{
  "num_hidden_layers": 18,
  "hidden_size": 320,
  "num_attention_heads": 5,
  "num_key_value_heads": 5,
  "head_dim": 64,
  "intermediate_size": 1280,
  "vocab_size": 2048,
  "hidden_act": "tanh_gelu",
  "norm": "layernorm",
  "norm_place": "pre",
  "norm_eps": 1e-06,
  "positions": "rope",
  "rope_theta": 10000.0,
  "rope_fraction": 0.5,
  "qk_norm": false,
  "attn_scale": 0.125,
  "bias": "qkv",
  "tie_word_embeddings": false,
  "parallel_block": true,
  "init": "uniform",
  "init_std_qkv": 0.0238,
  "init_std_o": 0.0238,
  "init_std_up": 0.0238,
  "init_std_down": 0.0,
  "optimizer": "muon_variant",
  "learning_rate": 0.016,
  "lr_mult_up": 0.74,
  "lr_mult_down": 2.0,
  "beta1": 0.95,
  "lr_head": 0.00513,
  "max_grad_norm": 0.5,
  "warmup_steps": 200,
  "schedule": "cos",
  "final_lr_fraction": 0.03,
  "batch_tokens": 65536,
  "max_seq_len": 1024,
  "doc_mask": false,
  "train_tokens": 487500000,
  "max_steps": 7439,
  "dataset": "wikipedia_en"
}
MLP neurons of a small language model. Each row is named by its layer, matrix (up: input weights) and neuron, and shows model dimensions 112-175. Each number is 200 + 40 x the weight over its row's rms, rounded and kept within 0 to 999.
After each neuron's rows, "fires on" lists the tokens most often at its 100 highest values on Wikipedia text that the model never trained on.

L9.up306,203,142,255,253,150,205,197,165,220,194,281,261,225,208,236,134,218,296,170,291,234,153,269,244,189,259,153,208,194,199,183,156,131,205,208,189,184,257,229,192,221,201,166,187,138,154,144,232,252,235,270,236,244,275,150,199,201,171,134,200,223,150,222,277
fires on: "ro", "n", "ed", "er", "o", "le"

L9.up1095,201,136,207,223,197,167,162,131,210,230,291,199,218,230,198,159,197,238,226,186,148,185,179,160,153,276,201,191,112,243,218,221,229,110,206,207,172,154,209,149,213,231,191,254,235,205,73,251,216,253,263,212,183,159,143,167,132,233,236,169,214,196,166,164
fires on: ",", " which", " time", " addition"

L9.up1058,209,227,101,180,257,170,133,207,258,221,140,138,221,204,258,177,194,117,220,280,277,185,154,192,285,185,214,261,172,174,242,178,187,182,202,194,203,204,209,196,199,238,156,284,234,220,165,180,178,209,143,99,131,220,212,259,283,201,215,239,204,203,153,215
fires on: "s", "x", "cent"

L14.up143,230,130,204,138,219,182,184,223,198,161,124,136,174,247,166,164,187,259,260,148,205,227,205,109,230,173,246,224,265,194,160,181,238,211,179,257,174,139,191,148,205,217,176,186,192,158,253,225,261,248,158,270,152,256,195,204,203,260,196,199,212,149,237,197
fires on: " F", " Su", " Va", "in", "d"

L8.up1261,228,215,226,219,171,190,113,196,223,202,121,230,209,195,173,183,222,170,218,147,130,194,205,173,186,204,207,180,175,221,214,211,229,258,158,143,215,229,205,222,253,205,271,230,238,184,151,217,160,160,218,178,188,233,217,187,265,158,204,246,210,182,227,214
fires on: "d", "und", "t", "i", "c", "u"

L4.up85,214,119,177,157,157,223,211,185,211,155,177,181,202,242,195,202,154,169,211,243,181,186,211,244,186,237,210,211,209,216,136,227,199,229,180,232,206,185,163,196,232,169,201,188,146,210,150,169,244,176,231,176,139,131,130,190,154,276,258,168,102,224,256,154
fires on: "ly", "ish", "•", "um", " career", "ally"

L14.up611,74,164,242,196,177,275,232,277,237,234,222,239,222,216,174,204,225,206,206,168,164,178,260,211,220,250,193,164,155,235,259,159,202,237,202,177,229,233,210,199,247,197,188,168,248,235,225,152,153,161,162,114,169,268,198,258,218,227,252,229,172,140,260,138
fires on: " |"

L6.up802,200,167,274,175,182,168,203,185,167,210,172,172,184,208,168,266,152,218,238,220,167,196,147,242,194,137,200,182,180,204,248,188,232,151,149,176,181,166,300,171,185,220,145,156,180,218,183,252,207,194,262,259,205,163,186,190,246,277,208,224,213,263,186,152
fires on: "th", "x", "ly", "ment", "um", "te"

L6.up417,183,210,238,242,181,162,204,245,213,208,213,152,180,250,200,298,155,260,156,200,179,131,153,228,188,190,156,196,148,186,217,177,148,197,212,135,171,212,227,119,262,208,166,142,249,191,225,223,219,188,140,172,243,138,208,215,204,54,254,246,271,282,183,144
fires on: " |", "===", "|", "=="

L8.up1035,142,160,183,159,177,288,258,135,238,281,224,245,248,202,251,181,207,185,230,220,235,190,266,169,184,200,159,152,190,168,184,158,266,200,217,218,242,189,279,202,152,239,213,238,161,197,233,173,171,153,286,112,271,139,176,323,325,210,231,200,205,286,257,210
fires on: "jo", " |", "'", "ad", "ol", "L"

L14.up282,226,206,212,205,233,227,176,155,184,206,223,197,208,263,181,220,145,172,136,220,170,202,180,186,194,207,135,234,215,231,148,158,212,179,191,198,255,231,185,207,252,252,185,215,197,204,201,253,258,130,197,188,221,206,192,268,199,147,273,223,141,224,287,218
fires on: "."

L6.up1203,278,207,254,225,158,147,162,222,177,225,192,219,190,191,205,142,322,283,230,202,221,162,212,215,234,195,166,214,166,213,165,283,212,214,189,227,131,216,197,248,142,232,214,287,119,156,162,203,224,207,232,223,201,158,218,205,181,159,224,237,205,107,159,224
fires on: "a", "y", "ed", "ba", "va", "or"

L9.up97,276,194,239,256,141,235,194,201,225,208,195,239,210,247,197,115,221,233,186,187,203,193,286,188,236,218,278,194,178,195,170,188,257,182,217,190,216,253,189,225,189,187,200,188,277,233,181,285,212,153,181,144,77,249,277,147,155,197,186,237,212,197,211,223
fires on: "b", "ff", "ward", "ide", " of", " like"

L6.up65,219,245,224,275,188,197,202,165,252,231,126,183,157,256,248,145,223,192,188,252,237,188,241,218,94,188,195,194,185,244,152,240,204,175,176,216,193,159,243,244,182,156,198,212,175,181,248,204,157,97,194,278,161,152,210,203,130,202,211,232,291,193,148,137
fires on: "fe", "ic", "vi", "mo", "al"

L4.up224,223,193,230,169,171,208,204,240,228,172,189,125,207,206,217,148,208,177,222,167,201,247,205,205,225,195,165,188,259,223,223,191,217,276,150,281,245,156,232,224,230,217,262,213,192,241,198,240,218,265,209,234,199,231,178,179,198,209,179,219,204,211,187,237
fires on: "d", "in", "point", "ish", "h", " to"

L6.up971,226,209,208,104,163,298,217,157,193,182,273,126,169,222,214,172,272,130,229,225,218,230,184,178,213,242,245,239,168,252,213,196,259,216,172,235,239,169,197,220,245,249,168,235,183,206,255,136,227,320,186,191,193,166,148,167,161,257,194,196,189,221,189,183
fires on: "th", "u", "f", "re", "m", "ve"

L4.up222,233,123,208,186,235,128,294,205,274,65,225,136,164,199,224,204,181,165,174,203,249,187,229,222,200,220,157,263,123,162,201,209,236,206,214,189,161,225,223,171,245,184,209,232,238,129,204,181,182,263,246,156,244,237,153,219,159,197,151,171,187,227,152,235
fires on: "ent", "ant", "s", "N", "able", "n"

L6.up913,237,173,152,175,276,208,224,198,211,195,273,168,188,270,217,168,185,239,191,162,275,205,171,167,244,237,159,155,220,237,218,235,273,186,158,251,138,238,250,269,167,257,187,153,205,170,155,177,249,221,210,286,248,213,204,164,218,159,168,173,234,133,184,258
fires on: "e", "ak", "ed", "ot", "ing", "se"

L14.up1151,296,174,181,217,214,205,195,136,281,206,174,180,163,274,193,193,224,108,211,214,223,200,204,261,155,228,148,89,240,203,153,224,213,182,219,203,188,163,147,224,270,181,181,187,194,221,157,182,121,241,204,222,198,165,207,212,119,202,217,232,170,149,226,279
fires on: " and", ",", "s", "ter"

L14.up1215,278,194,241,213,171,266,203,137,237,188,106,182,196,208,216,189,204,264,171,208,120,183,251,184,138,182,208,111,185,211,222,165,189,162,224,228,160,171,182,200,240,256,219,247,173,230,226,222,107,291,218,187,211,188,180,170,182,163,211,240,144,159,250,170
fires on: " to", " a", "s", ","

L6.up1103,227,194,232,151,245,165,168,261,234,185,217,202,200,168,193,149,225,238,203,214,245,236,244,146,149,251,199,170,198,291,178,151,171,252,160,193,96,165,221,131,237,165,243,219,208,213,188,152,185,218,263,240,293,162,247,181,105,217,223,130,226,175,159,168
fires on: "y", "way", "n", "ev"

L4.up248,206,186,197,177,177,199,229,165,162,210,195,201,173,225,281,171,196,189,185,198,232,134,257,156,230,175,182,193,178,187,216,226,215,200,171,186,208,211,124,184,232,172,175,210,183,251,235,122,207,246,127,98,162,232,177,166,145,282,190,168,195,184,201,211
fires on: "re", "ing", "ğ", "ish", "ed", "er"

L9.up53,175,198,226,189,189,162,199,167,200,143,229,192,196,108,232,261,206,245,215,170,115,239,197,186,150,195,183,152,158,155,173,177,260,196,168,166,150,236,101,198,224,210,212,277,211,209,224,215,196,186,208,174,105,205,159,169,217,190,198,219,220,207,216,190
fires on: "la", "ing", "le", "ce", "i", "S"

L14.up1122,138,218,238,181,155,169,194,309,226,188,168,249,241,224,195,265,226,229,149,218,128,192,221,234,135,211,124,242,231,186,232,140,165,224,226,196,231,277,208,156,196,205,191,188,214,264,199,247,236,168,185,184,285,191,196,225,182,132,229,305,117,204,219,185
fires on: ".", " |"

L8.up1188,194,174,203,181,172,174,152,178,176,198,203,165,161,214,226,212,213,214,155,170,159,219,233,235,209,182,206,147,176,242,193,232,292,184,175,194,229,236,164,202,213,231,215,147,223,196,217,138,184,181,195,192,167,228,199,282,168,226,222,201,265,168,234,208
fires on: "ing", "-", "ke", "se"

L8.up149,160,236,154,208,246,171,190,290,251,200,179,235,178,178,165,210,196,170,194,246,165,297,148,210,138,234,218,119,170,221,248,238,199,197,201,210,274,175,195,260,221,171,198,125,158,181,133,199,229,301,228,210,190,267,232,226,162,254,218,112,166,238,165,223
fires on: " and", " most", "ly", " or", "ally"

L4.up891,187,262,184,174,152,184,201,238,222,277,210,170,309,179,245,153,228,216,226,263,199,129,201,220,259,221,236,236,163,274,190,204,186,253,182,198,170,225,177,198,177,261,135,206,175,182,151,166,155,242,245,128,121,219,182,199,167,204,173,305,135,178,213,172
fires on: "s", "r", " time", "er", "ow"

L6.up1229,226,213,218,241,164,135,196,229,219,206,199,209,285,183,110,254,213,251,112,230,141,252,170,114,259,176,129,172,203,145,250,231,164,178,139,146,193,186,276,144,246,209,124,166,188,150,132,203,142,190,233,212,207,235,203,196,224,228,219,208,241,172,173,178
fires on: "th", "d", "um", "ion", "ition"

L6.up996,207,161,193,174,138,223,184,172,156,177,229,218,198,199,315,254,223,212,163,160,227,176,195,205,273,159,227,194,212,184,182,291,254,178,212,273,150,162,175,250,160,214,220,205,199,204,194,224,204,201,178,220,148,214,203,183,229,147,187,209,141,149,221,131
fires on: "ig", "ar", "it", "ed", "el"

L14.up1129,151,231,193,223,236,259,162,152,180,221,225,209,178,249,286,170,191,213,215,189,149,208,174,230,267,238,196,202,172,192,159,233,143,160,251,252,221,170,222,189,153,197,241,211,261,178,125,175,223,215,222,181,218,187,80,168,200,215,267,141,224,136,159,182
fires on: ",", "s", " time", " addition"

L9.up1034,210,153,182,198,260,192,183,198,148,254,228,269,140,154,157,150,188,181,234,291,234,216,179,195,253,190,278,93,241,172,153,225,248,236,272,208,136,240,261,208,227,207,202,223,248,177,214,276,187,164,154,225,149,228,214,227,157,180,195,174,229,216,208,243
fires on: "as", "y", "s", "ed", "ly"

L4.up35,213,190,212,177,200,224,217,167,208,149,264,119,196,208,204,202,204,173,277,236,218,215,237,275,170,197,178,230,115,180,190,157,203,275,184,234,263,143,188,268,212,193,165,247,195,235,214,185,233,185,217,177,155,130,228,188,107,219,186,210,166,190,275,171
fires on: "th", "ish", "or", "ly", "h", "et"

L8.up153,140,211,146,218,274,195,169,207,199,191,192,161,201,192,106,181,94,215,208,189,226,246,122,192,205,228,192,210,156,258,215,178,204,105,257,195,214,233,183,195,266,162,233,192,228,186,133,167,274,294,242,134,147,194,269,212,183,215,240,156,148,170,174,244
fires on: ",", "ally", " most", "ly", "re", " and"

L4.up870,223,178,165,218,147,205,242,186,200,117,183,227,126,274,278,203,142,183,224,148,271,205,225,202,171,160,197,255,186,222,221,178,116,236,243,258,112,278,156,140,247,230,253,204,236,227,218,197,233,277,214,187,235,179,137,165,219,180,200,197,91,199,148,210
fires on: "n", "low", "ent", "ate", "min", "ib"

L8.up494,219,224,185,165,156,200,198,173,195,241,251,121,126,163,184,116,220,199,186,178,228,269,186,285,140,179,241,149,133,259,214,160,247,235,192,202,198,194,225,228,204,209,225,256,200,246,278,269,194,305,224,100,139,187,221,158,213,238,161,205,181,230,225,282
fires on: ".", "'", "w", "re", "ing", "u"

L9.up689,160,147,207,248,260,217,160,221,253,293,230,205,203,198,153,210,187,196,171,166,125,175,250,171,213,251,219,196,199,252,237,185,158,260,180,142,205,177,186,170,170,218,189,206,253,260,205,219,179,128,211,181,215,248,168,207,194,128,130,246,231,226,188,238
fires on: "ta", "c", "d", "ci", "f", "i"

L8.up511,234,169,205,184,218,180,155,177,238,198,229,190,228,193,245,186,211,222,221,220,202,214,247,173,145,172,212,147,206,238,219,226,200,180,144,184,164,290,281,240,236,170,208,259,176,180,170,197,146,151,168,164,260,157,242,175,186,219,201,152,215,272,184,268
fires on: "s", " of", "le", "ly", "al"

L8.up842,205,250,133,162,208,245,140,146,170,233,210,232,196,180,239,177,236,290,206,187,242,296,185,266,178,158,206,188,142,180,253,212,261,191,179,214,209,219,134,272,170,212,207,231,174,179,257,235,194,323,187,145,204,162,144,219,155,239,215,230,193,160,166,242
fires on: " ", ".", "w", ":", "en"

L4.up342,191,203,173,186,197,162,207,206,193,190,228,267,225,156,269,149,165,189,256,216,226,140,194,254,176,241,165,211,194,137,256,227,262,153,232,108,200,233,194,149,202,188,197,189,215,156,157,290,213,233,153,267,254,138,140,195,184,123,165,256,208,192,214,209
fires on: " Ne", " role", " since", " name", " though"

L6.up344,236,204,246,194,154,167,136,223,146,284,248,175,152,164,227,111,178,97,212,198,227,126,172,258,273,174,176,238,113,206,188,297,187,217,202,78,131,198,213,236,157,213,186,221,179,176,253,198,258,185,136,202,235,272,266,170,124,198,215,186,180,134,158,196
fires on: "al", "t", "ed", "a", "at", "ap"

L6.up440,150,180,164,164,226,166,180,250,192,154,160,215,134,183,339,190,234,206,141,198,216,165,189,191,241,247,174,236,242,134,195,215,172,170,181,195,167,199,131,143,178,144,188,208,183,227,252,276,222,227,211,159,207,183,120,169,156,288,151,94,178,210,205,221
fires on: "d", "ra", "re", "ed", "hu"

L4.up1218,204,175,204,219,249,182,154,244,227,176,224,200,119,150,282,185,141,155,237,115,251,207,138,210,208,229,266,208,178,226,240,225,214,115,201,197,128,171,190,199,179,170,185,189,221,277,209,187,231,205,201,196,222,289,176,191,226,256,216,210,188,131,189,206
fires on: "im", "ry", "ed", "t", "in"

L6.up1209,187,175,148,213,224,236,192,135,179,215,118,218,210,270,233,159,190,211,171,214,142,198,248,233,298,164,170,227,223,186,214,184,218,191,139,169,232,142,214,203,181,256,171,241,216,187,183,141,151,232,226,170,182,177,255,254,277,153,272,291,238,196,186,196
fires on: "x", "am", "led", "é"

L4.up1194,283,184,245,214,140,183,180,247,221,214,144,231,204,207,215,153,214,186,167,165,158,177,180,226,140,180,274,169,234,193,219,178,194,185,225,174,130,225,226,210,166,218,234,153,207,217,154,141,192,205,211,228,176,183,218,220,166,138,203,196,212,226,173,204
fires on: "I", "ence", " return", "cho"

L12.up327,236,185,200,252,193,230,262,252,159,186,163,205,191,199,208,111,228,186,187,172,184,157,222,225,188,213,210,156,129,240,292,139,220,174,174,168,187,230,178,227,231,159,256,182,283,202,187,137,171,222,147,145,113,175,202,232,185,146,127,185,270,191,251,224
fires on: "ri", " Mar", " of", "n", "re"

L4.up668,176,232,174,180,221,231,185,221,276,212,206,250,237,164,221,196,152,239,183,200,187,225,204,198,306,167,209,233,263,151,154,193,258,205,242,93,181,248,200,154,219,168,170,224,243,163,106,289,169,128,183,164,207,168,174,251,206,147,245,230,231,196,150,151
fires on: "mb", " since", " though", "n", " until", "mark"

L9.up1269,161,224,209,265,286,230,220,202,193,238,224,206,191,209,217,198,151,242,194,242,199,164,192,261,185,115,199,193,112,240,164,246,268,263,198,185,129,138,129,123,319,187,265,158,116,192,293,208,205,199,203,216,109,145,132,208,176,239,193,220,226,161,162,167
fires on: "ed", "op", "an", "us", "il", "ment"

L8.up1068,162,155,162,172,254,123,192,221,178,238,170,165,252,199,240,150,161,222,224,230,221,140,129,183,152,202,203,240,203,173,166,218,239,246,274,276,183,156,242,175,113,219,199,243,227,192,217,128,212,233,165,150,175,177,249,167,233,95,147,197,173,192,211,278
fires on: "ical", "ed", "ive", "ic", "ative", "tic"

L6.up222,171,189,196,216,161,169,243,260,251,211,190,150,173,271,157,286,154,155,246,220,148,221,242,224,187,251,217,226,195,246,241,183,231,235,247,145,202,184,115,164,155,168,191,198,156,233,245,212,243,259,226,218,192,192,232,164,236,217,219,175,221,252,231,141
fires on: "o", "tra", "a", " what"

L8.up362,181,174,171,249,171,205,230,227,195,250,158,187,201,311,230,185,147,189,210,187,246,206,235,190,148,217,211,336,245,226,163,161,253,217,187,183,177,180,234,162,203,259,185,192,209,203,163,203,239,209,225,202,192,242,93,220,231,133,189,120,178,142,198,191
fires on: "me", "th", "z", "sh", "se", "st"

L9.up295,150,192,187,192,226,134,247,186,198,153,181,168,288,238,215,159,130,190,254,222,193,175,192,183,232,259,194,246,274,194,133,210,199,178,174,176,177,124,158,174,208,140,177,158,179,156,49,226,134,295,217,185,204,191,196,197,238,140,251,200,224,211,157,260
fires on: "i", " 12", " over", " up", "ous", "li"

L14.up10,245,138,193,169,173,227,161,229,206,232,145,235,166,173,217,179,138,152,232,211,219,129,232,134,264,211,192,183,146,240,213,199,228,196,215,154,200,242,198,140,218,219,176,223,225,232,225,198,187,245,195,124,197,191,146,251,188,253,225,172,138,203,170,177
fires on: "s", "us", " as", " As", "S"

L9.up1039,223,159,157,247,188,203,194,243,231,230,207,136,135,234,210,98,201,202,149,261,236,143,189,198,120,203,196,271,150,221,211,188,224,230,181,225,255,211,264,207,230,201,249,204,124,243,225,183,167,168,236,218,245,243,214,206,199,209,223,127,274,260,228,230
fires on: " |", "al", "ic", "el", "ult", "mp"

L14.up562,200,193,194,183,194,215,165,148,171,265,308,198,232,235,216,198,248,211,198,187,257,167,202,131,216,201,259,198,169,205,190,250,218,210,227,141,175,148,234,153,211,220,184,275,194,201,176,224,233,172,171,204,167,111,229,151,135,178,185,241,203,172,149,228
fires on: " M", "E", "-", "ing", "ed", "we"

L4.up203,189,194,202,183,233,206,245,260,147,147,235,251,197,148,241,195,172,273,215,234,227,260,184,205,191,212,247,162,188,235,228,256,263,216,236,213,149,254,191,223,161,143,199,271,189,243,190,174,173,82,193,233,190,257,232,219,150,195,157,184,131,238,243,174
fires on: "or", "ar", "re", "un", "st", "min"

L6.up750,185,297,195,267,203,221,199,260,189,245,208,191,185,157,162,170,241,198,164,146,270,176,160,185,98,172,188,133,167,340,212,164,190,176,214,181,178,176,176,248,173,173,211,209,188,226,202,247,174,206,117,158,228,193,149,213,182,131,165,241,160,160,261,219
fires on: "o", " well", " of", "ce", "ri", "ver"

L14.up623,175,196,212,227,244,218,163,207,215,205,197,250,193,216,143,212,136,153,222,177,165,220,205,195,245,231,195,172,169,231,209,262,156,140,193,185,209,207,107,164,201,192,186,224,339,165,241,143,249,168,162,182,197,197,182,269,90,205,156,172,123,234,177,238
fires on: " of", ",", " P", " most", " Al"

L4.up324,174,220,221,155,189,191,108,209,263,203,154,159,232,205,238,220,188,154,226,210,222,231,237,134,196,201,220,160,193,209,197,194,260,138,158,239,201,278,219,148,239,100,193,264,114,237,159,214,218,227,241,238,189,180,241,231,172,176,230,186,214,239,191,194
fires on: "al", "s", "her", "vision"

L4.up605,246,203,284,168,171,185,238,293,210,255,153,232,272,238,219,131,256,301,163,221,195,249,198,226,206,204,221,167,158,209,217,175,57,197,194,172,136,176,196,200,209,251,152,139,162,247,101,173,211,248,248,179,174,215,157,141,204,134,216,206,194,140,196,174
fires on: "ver", "er", "land", "n", "pt", "ep"

L6.up1001,237,151,234,205,102,213,116,219,177,157,158,273,176,201,210,262,254,253,193,248,215,193,176,219,174,193,229,182,186,122,150,175,213,245,59,165,218,231,111,185,257,102,150,279,168,171,261,227,205,197,167,164,174,156,196,114,206,187,276,163,225,177,213,202
fires on: "le", "ster", "na", "id", "ic", "ce"

L6.up921,229,194,66,148,222,234,176,270,208,200,127,153,234,181,191,173,142,212,190,199,257,181,218,277,259,188,276,211,198,158,149,269,180,210,212,252,144,181,160,174,254,153,196,177,267,180,190,277,262,282,163,178,97,236,162,177,172,140,145,272,258,203,181,209
fires on: "born", "wi", "in", "th", " by", " name"

L4.up521,219,127,177,187,211,222,277,237,274,174,290,234,219,251,191,147,227,270,235,225,207,207,154,185,221,256,167,192,170,162,218,185,282,151,143,230,191,216,257,284,138,146,186,120,225,157,255,112,181,190,202,249,200,150,206,137,168,192,249,205,228,191,279,224
fires on: "e", "l", "o", "ed", "y", "in"

L6.up977,178,239,205,226,207,171,127,262,179,203,227,165,216,197,151,173,199,151,156,176,245,252,199,221,243,204,173,236,223,165,133,241,170,201,150,193,136,210,228,164,236,198,225,215,236,181,293,226,214,259,162,174,137,200,213,179,161,254,169,232,189,193,171,255
fires on: "y", "th", "wi", "ring", "al", "re"

L9.up1270,220,172,155,202,158,212,157,186,200,219,246,344,160,178,196,220,184,198,243,232,219,199,172,223,182,265,152,184,182,184,160,189,212,200,210,203,199,174,237,254,191,248,236,183,202,172,232,242,223,225,247,187,227,204,150,189,250,212,270,156,226,273,181,151
fires on: " |", " and", "|"

L4.up979,228,202,180,201,187,279,199,220,179,151,294,168,255,224,220,151,181,266,228,180,238,216,226,129,209,227,205,195,116,214,223,215,157,237,139,178,219,158,308,113,189,167,237,224,225,212,159,215,245,174,269,146,172,205,157,167,112,230,262,190,214,172,129,210
fires on: "y", "e", "es", "ev", "ef", "ion"

L9.up919,241,126,209,208,249,238,148,194,201,267,190,215,269,220,219,160,207,145,174,246,245,95,175,203,282,246,195,240,145,224,173,221,228,223,197,241,175,116,246,173,140,154,195,146,188,202,222,171,236,181,212,258,203,201,245,201,168,174,246,250,216,183,244,146
fires on: "al", "tt", "ed", "ri", "ir"

L4.up47,128,188,213,136,207,253,224,196,214,265,183,153,155,239,146,154,209,193,231,186,167,186,268,238,205,185,178,162,257,181,191,220,194,250,166,229,196,142,232,200,177,198,264,181,212,220,232,203,168,284,221,196,202,212,130,217,138,223,206,233,222,107,245,216
fires on: "il", "l", "ish", "m", "me", "d"

L9.up516,216,119,232,166,209,199,183,188,201,199,164,195,164,215,193,129,206,258,252,330,173,224,212,249,250,213,238,249,233,153,169,153,198,230,235,208,107,216,289,256,160,225,154,230,170,155,205,266,163,189,264,170,195,189,161,145,225,159,255,185,253,252,187,213
fires on: "ed", "n", "y", "write", "ri", "d"

L9.up27,233,219,233,223,184,175,138,166,228,178,192,250,89,123,224,226,231,178,316,189,260,194,203,226,200,235,215,260,202,229,267,179,169,182,187,167,176,185,201,205,183,176,254,261,214,161,211,233,146,152,206,232,221,225,215,134,156,237,298,245,148,120,228,203
fires on: " of", "born", "t", "ed", "out", "ite"

L6.up1073,151,273,216,211,209,209,224,250,166,257,171,252,269,225,144,232,167,231,175,148,256,129,287,197,209,227,220,185,187,217,159,273,164,234,172,176,202,209,195,159,234,151,238,149,187,221,244,226,264,140,214,209,183,174,173,186,192,231,176,211,164,106,222,278
fires on: "n", "ine", "vo", "an", "op"

L6.up1166,215,197,235,218,246,210,209,269,220,195,141,211,205,167,222,166,197,253,219,288,248,270,209,195,229,210,235,157,237,261,265,192,216,192,212,226,133,188,181,239,109,215,219,219,138,221,152,216,210,196,190,257,220,215,191,211,168,174,137,140,168,213,200,262
fires on: "st", "fe", "t", "min", "est", "ar"

L8.up1220,168,236,119,215,163,212,258,225,187,191,200,174,142,246,132,231,226,192,216,221,212,214,193,272,155,206,184,285,202,222,179,162,174,171,246,262,168,113,182,203,276,218,108,171,167,231,212,226,192,191,275,157,188,181,205,259,193,164,167,161,186,221,114,172
fires on: "s", "k", "an", "way", "ic", "ue"

L4.up259,248,225,282,232,162,158,156,277,220,154,187,115,314,227,174,180,198,148,144,207,229,217,210,227,211,209,251,163,152,286,228,134,179,276,153,247,195,212,227,200,210,174,281,219,181,217,242,180,177,189,186,156,172,236,133,225,208,111,267,125,162,229,152,214
fires on: "u", "ki", "an", "p", "a", "us"

L4.up911,206,146,223,254,197,258,233,245,191,246,153,195,212,225,234,264,195,166,270,111,221,245,214,193,130,153,181,232,197,254,206,131,211,142,230,184,177,145,137,182,151,187,245,184,198,154,196,251,204,248,235,290,191,126,184,195,242,157,237,152,208,192,252,246
fires on: "o", "ra", "a", "and"

L8.up462,220,230,235,228,182,203,198,187,184,244,197,220,223,266,237,230,214,173,177,202,160,232,142,159,260,180,207,245,247,235,149,251,249,173,233,193,187,205,183,169,231,229,182,190,218,178,297,218,162,212,125,251,157,203,150,89,229,203,186,209,178,128,176,172
fires on: "it", "el", "x", "ve", "ar", "ad"

L4.up758,229,205,207,208,122,199,197,201,215,241,206,167,188,199,188,147,198,245,222,139,162,184,258,170,164,202,250,226,200,235,191,215,212,228,195,174,165,155,194,207,178,177,221,210,187,235,214,180,183,217,197,96,193,253,249,236,122,324,211,229,243,129,331,211
fires on: "er", " |", "ed", "und", "re", "ay"

L9.up925,189,160,154,175,226,208,169,150,284,107,221,231,125,186,200,127,193,210,234,168,252,274,193,278,213,226,227,213,148,186,250,196,238,220,154,165,164,225,214,161,214,167,228,181,247,155,233,224,185,221,166,265,228,174,186,248,141,221,198,222,179,218,183,210
fires on: "le", "en", "ra", "in", "ip", "amp"

L8.up363,88,145,248,225,218,141,205,129,209,189,175,232,222,226,281,244,194,190,199,185,205,171,241,209,215,209,252,173,161,220,204,218,231,225,217,162,188,145,215,162,167,215,216,232,170,227,190,213,187,181,265,138,109,204,239,159,162,189,204,236,239,172,174,186
fires on: "ed", "ing", "es", "red", "ved", "re"

L8.up112,192,227,224,133,237,203,196,186,236,232,266,178,234,181,220,229,166,232,166,153,216,226,213,271,197,237,221,167,185,199,228,247,349,166,109,193,175,208,212,197,229,259,204,190,148,199,171,256,131,223,186,234,202,244,248,239,212,171,133,176,198,180,196,249
fires on: "re", " inter", "se", "ing", "ul", "ra"

L14.up908,223,241,193,216,190,250,137,202,156,167,247,128,196,206,260,183,122,182,170,277,194,196,197,244,236,216,247,176,209,196,196,233,146,163,225,236,248,208,194,130,247,178,184,214,215,180,200,217,172,172,202,212,258,197,152,232,175,189,229,219,232,162,294,194
fires on: ",", " |", "),", ":", "s"